python train.py --d_model=512 --head_dim=128 --norm="rmsnorm" --init_std_up=0.0481 --init_std_down=0.00585 --lr_head=0.00685 --schedule="cos" --doc_mask=false --train_tokens=898900000 --dataset="wikipedia_en"
MLP neurons of a small language model. Each row is named by its layer, matrix (down: output weights) and neuron, and shows model dimensions 192-319. Each number is 128 + 24 x the weight over its row's rms, rounded and kept within 0 to 255. Numbers have three digits each. A neuron's up and down rows have the sign that makes its largest values positive.
After each neuron's rows, "raises" lists the tokens whose logits its output raises most directly, leaving later layers aside.

L5.down300:144119180127106128142148094144069105077101138156215089141119124164153116130110144138097112121135147140126144113163112143162142144102135167128141127137077136087150092137138133108136099163095132170073142069136150126120108147111135138127148121133140114129099135121143124141121082116089127122151116157100148118126102170169137109168114166158140115164099135140109163136150103131145138078131
raises: " are", " were", "hip", " have", "'"

L4.down1388:148145144106078153137088082149074133176117139162125143160133085139139117135090128097115103142116118137164120105137132148060103138082118116144106119124160156022114130133121146142144138143114122106181137156133117117143077104132119130098143139158175150150141106128139126088097131106108160115119135140118091137130135148098125130154141132140101126131158117139074127066139152141125139140120
raises: "s", "er", "y", "et", "ery"

L2.down88:116151133101106132086119149121132166144128089128112130105123121162177107135167153108134111087094121118147171170153136102144144126135122098112163157151138123100132156134155137101132110122124146138134150124130167132114107117121143146122176138146116145124130142115109136131135100077153129179106152109123154119122139146141137137108132172072131130164130113113092114114131148168149155130137
raises: "ve", "vo", "vi", "vis", "ved"

L5.down375:179107122118098129147123140152081102108170092143106080154134141150121148135157134154119124117134131171172098146146159135109100109124149093106138152126112147068112120124174172145117138141096156141116137159123134137154108130147151121104149116152186131127157129088138110085119116131086150127089128121119116144123116148128142123092099086138107155072167134166173107093125119130129130124129
raises: "s", "son", "ated", "der", "tr"

L2.down547:149138170085138141170116114144086116176117117175175119142126151114124122130125150148073150150155152166105153172110102145128172109137166087110160112092170139067138102107132121114103160125135153148116137143135115138138094095156111144125113135084118085145119139144166094150149110125138162116183094128161163129123109123108156120133116158169160106117141132141122080116119135183108160113154
raises: "he", "'", "hip", "’", "und"

L2.down1415:110151130142179113179143136113108141119110133172134144087101123133145107098157136113131128126124141108101121148152121147152112114134072136168136167099126117061144113116151144153108162109124113158119097127159164122112137140141080138094086168166152152075128168131197070141125159123151103130117145097122147129172065116131123123115149152139137111119121083116172127090130099135171140171131
raises: "edom", "ights", "ired", "ight", "ms"

L5.down1235:148108117122168128157157100134119133122136108159157095087129108147126162100179138140127093159130101102064150132107138146132148091160154167100102118157132166076109179116131127131116105160129124101132104107140139156118122123160162083136107155132108173131143129113065128114150149155126108131108100153105160096148153139073084088152159121110115146123155097165179138145107128129085137150115
raises: " their", " its", " the", " his", " him"

L5.down133:141134124112159134142129128139156134113121153155117113105072149135116099164143132137106172137147147112089141138116150152143128168134183111115137096118140144028168154102121130139132092131111131129119068140181120165139101153155109135151131157106125109109107123131149096165082162179160139168129154125152107129120133153156120134138117126127110163108163072145145120143118145138103126099113
raises: "==", "The", "After", "===", "===="

L4.down335:112141122110144129119168125133112108114177121124093138148157138124132098108122079085127064168120105135137114144120156154141088204104090140154148131121145163100117103112111159127137150117102088121096148146170150146149121144113120101108116116138128105142149108153131153105129175156135145141128120125164065126156106121110136104131133125132133148097147130112141111162124133109071133079130
raises: "ating", "oe", "yl", "ties", "ates"

L5.down131:116152151133129172123102145106154110187128131151130109115105129101096099124132121114105189139122127130110173161094149145128123110128137104153122126122150129030088106103123162093139156089105159089093126133128148125139120124126108128130141137150147110135137173138131103166134138120131145128101153133121083174138156141115185135130122130152102148098159127118097143121163133101125138168148
raises: " he", " they", " she", " it", "ful"

L2.down991:109134149147111116162134146161074094127110087124165146132100131168143085140143154139136119151158139133128148170155109119127163140078123126129115123095129142042097110106159127093127151114141140134126098139109094189133059123150148161127156146108117117140130127126122151140161144110099130132120153144138172154113113115117164127142168101158174132151140106117077114121143118151113148122154
raises: "'", "hip", "’", "',", "ide"

L5.down555:113143113082130138125113111109183158145073170143095075185087125122137106113121155090124118119109135109084143108102112140140114111140114138141147121167134131101122119137120099125154117117133164130107146133162163171160120114125107140127126142111149132153124124125121115149118139120170151108126174118164121104101164137160117103129122129144085115126164101120150140129147147142101123162126
raises: "==", "===", "Y", "This", "awa"

L5.down1282:066174134081129139123116108138181153163072122154125083118128147140128124140141161127124129151090107136114117142132135105143143131159135128133157114109175153029136111148136135130096158109112158143062093167145123150155088153150090107160117118120106127165081154155134123124083139113089117137143140119157132102115127099161148137146155145128123119142160102121120091130116141143156084142156
raises: " This", " They", " The", " These", " It"

L2.down431:107145129150138122136142067092129118127113140088127110117083133137095130129115099120104148123076153099083104189135140124132132111177136090117141142124126132128146162105111136101123132121134153166121119137106125123066111128138094136104115135150111145165140091114099091110094112144105138133108123121132152107131156136144161138148139148111123123134121181142145169133163084101146107105095
raises: "ty", "cha", "idad", "ts", "itar"

L4.down1233:103162110136123141126122146118160142170147137106149116126131119118116126136127110138075152115096141156099161135135160117183150078099132116149122116122168117043089130130066156140147148117101090110125116115105141155131053126112134100123131132137145131136137095117133137145117112131156120159124151160091133113079123143109127095143089123107099126152174135160157122133162082135163134157120
raises: " it", " they", "al", " percent", " he"

L4.down396:137109130135145155114145102099121132143164066081098124190115144098129107090126139075105108087140142099079123130170129113165122142154132161157128168150131145127134115132116112142147150161156111154150168134129105091116082160139130097120168140137104129168143095158158099094145126159123142120117130144114098131128161165141099145142117049131151114111120163118138112095108132117157144097112
raises: "ating", "ated", "ations", "ators", "ates"

L5.down340:145142171132153139136080101136087158145124156156128102134147091117142106121149129121145144095136125112153166099134134091136157119133121126135082131118147101125122171180119154075085120116140093086169134125139144177102160110155107120129107152126133149166098173101149115090133134150165089119133148119127150114115163098114129132123152144112112147142139111132187152126166072106112188124129
raises: "over", "overs", "hn", "-off", "off"